Weights of a small GPT-style language model, trained from scratch on English Wikipedia: RMSNorm before each block, a variant of Adam for these matrices.
MLP neurons of a small language model. Each row is named by its layer, matrix (gate and up: input weights; down: output weights) and neuron, and shows model dimensions 64-159. Each number is 500 + 40 x the weight over its row's rms, rounded and kept within 0 to 999. Numbers have three digits each. A neuron's up and down rows have the sign that makes its largest values positive.
After each neuron's rows, "fires in" lists the words (lower case) most often at its 100 highest values on Wikipedia text that the model never trained on.

L3.gate141:533517498520533470531477531523540525515515507480500542517591516497569517545527459480527495506553493529419463522473452546476523513477547562536492486480538466538425493548506444440428419502477498457495477496516537546515500448448511451429563531503443525492466521546516531436540523500537476489
L3.up141:501430445508421522494540557505553452495486535547486544564497447496519460528466509512521493502506514476510459445493447451514552479475451430483545491517482469450471472596540525478510490501510563452507505518534507490556534465469490524528517569546463478534434488542487440509482527424468452484
L3.down141:432481513466479550502529543525494478508539536609493508551459485491501491516493508542502498507530547434498461497491503443452489451450489432473569538500416424453564495509540534543557514527557517472482535477429512517538483428485600556462475543485496476541511500471522429564407497495454531524
fires in: "not", "then", "just", "only", "even", "taylor"

L3.gate82:491497494484545447552585449460508490562545451441493530498538433463517504488559509562509486516557480536522455486496515451444531498499499476455535470498512536494438505508471548519563498524530501477536565530502492583577582537506502573520508507485468518486513471517451480421561449497487529442
L3.up82:435479540444566468507523484449534456500512497528440405523534486573574510521395504481541513519454509469544435500513449552528444501479518553450447519453566554467569456531528537494519436544444575468503465533522509416447496478494504563468521497427495519567491454529547492528495495553497533483
L3.down82:549531545481512513484389525534495447446562498469424456489490455543546484522519487515440528454489480522438520531478490559473479466521499540506446442477540539540497457539452511484454518477496561493491513544518522477536492577523517530484451519539564551511534475469484547530483449474573532498
fires in: "from", "finished", "continued", "carried", "wins"

L5.gate133:494523529523577448514504500532422362496514517463456519554458521502499463562483431588510498464461466490522476481489524507503488448526545528448534557481529527575500441501469477536545504499535488417461496516485551528531577458456480463487476411471509524498516503504475556500539546494503535510
L5.up133:463513564457543546460524524518484458540462514482422430533444479471396522503566519509520543539585539482544506468504496521465568521486542465560398580512521476504466479484538505509419515475571551413536470478512512522534530532481540508520547471486496513502470506487484505476510530502494431444
L5.down133:486507485515474527444508452452446437427499539511449455494498603479497499557504441567502479555511460508439534535521535429514473503438508552548527492535549566529469504446510519454446472453541544473500425499533489551525487505430403555477607547519474585473503532522525529446587574528493499495
fires in: "an", "any"

L6.gate93:512593518466491524483534464455398534454502547494538470531538513447466550527524513523451537472511482498487515509449384481508532445495459545567493538503569551508500455470497496478484404515518500481461538522574432562517483517482492507506520513496495518501461502503443519455476486506583461521
L6.up93:457525501515446585522507481462540544498505476472580460539487463442505563487495530573461513504531546534443525485513476448479512516443404428566456476520521559482538535574491502601581533527478480541426502469496519542582453510476452555498478599525423544490518532534482547433552532490460586503
L6.down93:499496545500530496505514528517500510547418446533482476545511465500457447552493559458489500465506511585460573471432526536476421495558505555461581509534477432467525468521551505477458461517541494495477449519492443431506520577513513515526444444459506531584575576425477590552521547550492508519
fires in: "by", "after"

L6.gate622:498555528477502498564435522482469460509491480533480526516514470492459511477531418562408526504569521469495441529464460500560500489505426481479525475525436541485496459502505534544503533470557576576516492545542466493478449585457447478538531586453396466523483551472538434498471504458517496457
L6.up622:500490443540521500505605410517570474458468491501486480500514456495552456531515502450454519544529500511427455524557485483477512454582515491496483568479466497445468470512545479602412539499492527500535485456508497525466525413548443456520481419491482550561469497567519554551474504512498415418
L6.down622:509506487519518535396500520495528498448441466541480499489440466469437470494539400493497486471503449493552410546541466511456478487563486442511522501549475454442432523471479495447492545513530555548495430519502511579441492494508512525494524495410483485566517495479514493438515494487383462505
fires in: "of", "often"

L6.gate614:468599445519464466524571571485491467476429434436524486490477554587541460464475527511477515494490445515473515426546515408504419580507525571458560559465548515487500491487517513509492502510451451459514490467540580464494495481514548443538522504537467512507510479506530468434522465466529469514
L6.up614:530583502566490497455485535527460498527507526509507514467518489537537491441456499493462476489543566489445467497503516423494556444502501448482517544498455535475484475508364470423495504514464428469532484535430512549473457506480511474459571442459458512524454531477512465474415433561462514530
L6.down614:458405480441516517474534542529482427523477532552479503538524489499582453499485521533392499463509464473419489513480559505525529476540550525435506505519500451462520496458460471533517490481536448524506461498451391537591521480524463406562526565520473490564486535497516555497494580506487427531
fires in: "one", "that", "yes", "any", "this"

L3.gate107:478497540476469494448548465510505456479588456416486505488482504529476498564444495519469477415536464499463471507511526483474545476422467445491465458425547524418503441441548482507461468496516549575508521565583456464413616531446487463480469380419518493475451539537542506531492467495417498431
L3.up107:518495449461557479572512534407489529487505575520488466442553453483518518483518549456480578486505512506505447506492443579556514438474479532449495447498519511502390543567421575505424524511500512502551505465496498498491558537450470545522502469487410438504476563480448487515481481481500573437
L3.down107:493486530466495434544484512478465472506513492531463459542506457546479531492487486424434509457414511539460457499540450463506482526515441520515500473485447474527471592503477551546507570447569539438448489516471525478573457546438504542507499453473475470541469537550506484546570404543524490490
fires in: "from", "given", "by", "around", "giant"

L3.gate484:455503478485547495533540550478466457439529471484490493562458474500482510525489538513505529475551452500581504479493503570447490426482583501457580477551605595478532465516485489513527476529490506580530469542488414482442495481453472440393467507539482496504460492500482454508507481554448487422
L3.up484:479471551478420544512519488516438529516501529501444449490582557492518469524483494423527468501459517489544505544540538473534481448545471533457531511506506476544503416493510496528458506448520574485570495480522449412403498494510430460558504496588525365540560570522503469474502563543516491448
L3.down484:497503469498550478543512507448475482564537484434441533520540459468502437506448500537475523512536471485498484423521489630399471511486586430438520527564504488411510502497467466528527505453492467561521491528493413513520492493516470460504481433435483492609467515520482478580495516532527522454
fires in: "these", "of", "chinese", "professor", "perfect", "defeated"

L6.gate340:521536472502472462478469516445487534494491532510483507571515472452489536527567461527512433509464487474561471502556554437488504518521477464443532493415470459555456436437509531431536456483543537515469537545475501580594514503504426445502458570407502574449546605483465465478554469468460547506
L6.up340:515548519466453502432524485485498535498527459493546550496518519455531499442469548511449442484502459487483444552551493482475461532482512443513499420496547456486477528498527514537543424470474554404491554488525587475486494500520491465467549578587522543471511492499494543586511516468599599522
L6.down340:480505466530494515463433531517494471469531467456550475454544417557512509541517462486531494467510457473499474522543513565491541434596496492492440447425548489421501481527483438524432553522543468457471493551508488555464496469492443513445513546528489533448439493514515529467422500503425513548
fires in: "as", "common", "pakistan"

L6.gate479:534481563514529534479442481533532389561462494475487544464447493548538527478488482520510501488503544497519480517522461502474487498463550491591512533407517489490509510518450441536523531462569474481429518517420554452462570452515502444524500461518498489448437503584476509530523479448419580458
L6.up479:471455467530505529487472511548527485520487463507479480478510568574421521472420563538509514458483531439551434458442483541459481462540558474455477480485538426463484489493555449532502457517522454447485455563523520499481557509494494540479540518541518473548442431511520527518502476489474494477
L6.down479:558475458460547469520558457460406473514538495556498533506529530455501533520473546455466484552471511439464476544502521502489477489520524584429500563556418488507494499496506478474401534481500493528480408514423509551523463517482508509473472445516525486497580457459468549438464505514485477443
fires in: "0", "apps", "votes", "total", "pts"

L3.gate275:490458461482543438504565481431458546580531469441504457485526493554506481446480477470483480400590509434563469542504457425427500440530472465501507456481504568528467513499447497483471463581565575443503544559505488467574476531516526470539522492477441410462483490531485509525544503546493498560
L3.up275:539531461540467482537517545524502501496462519474535571485466554569522456507484473520493475466567514518509512541485447381436489544453456477502521482488514469550533499487477455501484487547494449511494511494471522452492437530460506499564522504530529612468554511532572485469473500564541461508
L3.down275:447423562523447577519517508580550497461444469481554531490505485460490497524532464530569486551446513510568455530503611521527488540455513526479461473575530467486554561521482440530578496475464419487471400431448515509473428428489532507554530515518528519436526486462516475482507480541499487497
fires in: "years", "season", "year", "stock", "stockholm"

L8.gate354:517530488544495394476579452433473528548475482532455561448476502497533526506451467562602444481554510490517490504432546489484423445521544525507465496514435464529483471472410486480510454519507502518532549512516507532483577459447419508511544482436518509487489528479539524560574474509413497436
L8.up354:470461492488486521446516469525550477525461555543431553463507554531536460464466513463479549491519601493488445496538569564498482479488532510436480523530413497500429544549419483494490514450431523527544438529559484533438462502487511537471554517431490483551558529567426506454522500539457492484
L8.down354:459493500568518516425442542534531536528496554478527454510451515534557463440507524478480546430514566544452498513584480556545478555419506501493515554553444551478515504522592473535479553487466537595461461504528540471516446558507530512486545507539530465514478573564507500412473491490424477499
fires in: "at", "reached"

L6.gate281:467580476470594462493515525494466441528420451495447477538568451485517483558473442549459409443488527520450424524446508444525445494518552539472572461486487497586486444469567501455489499512481580451526500516550580523583497462506498558470532486520512487488495490518506561503512457429510523520
L6.up281:526556403485486465457488504539435462466502515529476590507519502474532432518502457501458466468486560491476513541517482521463467495495486475502540491475518447563551429455498499504480549470466562485452419468504567473540468463530494535444565525542487493499557517528474494501454443521477548562
L6.down281:478501448558438552497452477431526442560465450608514518465455497566597464450471473500493468448468511550538518500583533534547459486489464424473515503526519490509588403513456464463572521490502549508469487476467436499529445508535487470454531469582468510483502561453499530534455513598495487534
fires in: "as", "medal", "medical", "medicine"

L9.gate593:445597496506476532532484494447463504471438596436439389529479468510462522457518530500552496497500487511489570481482578493522511539446486419505483535519528541525524546459565509462518474481495488499400538477528454508552472569549437532467483451519474522557511490450462487431506449586481467503
L9.up593:613436463452513555546463467532430537472513535503462566451467474524531453472519522506487538534554504527463441486508504469468471510496524505581415499491494502540507456534533537466440561490430504491477433473442484511491505383459486499439501516494517473498568477501547521532467488436479501560
L9.down593:434480521475527518549504514426516503533455440511523520572474536508464459597469489437488462502508494591455469457479493539502545497548511528493579521478526466419498467527490424534527468484579465521553546483541544452564547545459570439578468436453501431519500429537586545457521505458450502472
fires in: "her", "its", "their", "s", "new"

L5.gate374:558548606579458493523508460482526447478481432513498545505567531471508477461570428493486485503574564495496511548446457513533485460535508530507463508532544480495547514560477557493464533482542478432482444603512475479511511568494460511491523451481512479484498546559441524508521491515536493429
L5.up374:524536502500615512513457559502512457532490479496460454517502466472490448498541480544512505493468530496622530384471491481464481502483524514514536562396536527498581560492492464552540576464533574477493508529472531517477459510553442537582511525487515594551524464468513515467481465502462557516
L5.down374:395495513501532518507545506535572431506524482563479443523468443508478485472503445577494527479547510523461490505446559481470437470558481550495453568423487516508481440578566532447563472524484502548562482531461517480526535467529482540529487475486558556535518465488550535481482424461470495490
fires in: "of", "limited", "railroad", "living", "architecture"

L9.gate529:460588483499509494571518537482517506542461480515533488550509511475511515480469537492529475469525594458445486482482519467553563538511549509518477493555476461470472548546529503427541483480491487535493540484499517489466458586465511529518475484495520500461454393538483582482527542438443511529
L9.up529:448574529485457493487569478491522396517487471498508428500579501564506568526526510517445438473464492474475571487504492514472505467477508482499543522494480466473531539567550436475540618555501506526547491544460533452522524562490467505550510490474460506493508466480478496455475519437514493393
L9.down529:464495536534479458439522531418475567504498576435466427506547510543492496473457546463488513521449516534461522495466514513495474480431417535507484568518491517517561494453543447475444573410487469520485505488485446567517521467463503504490560544460438540530555498503491544455444564533494463479
fires in: "during", "at", "after", "for", "following"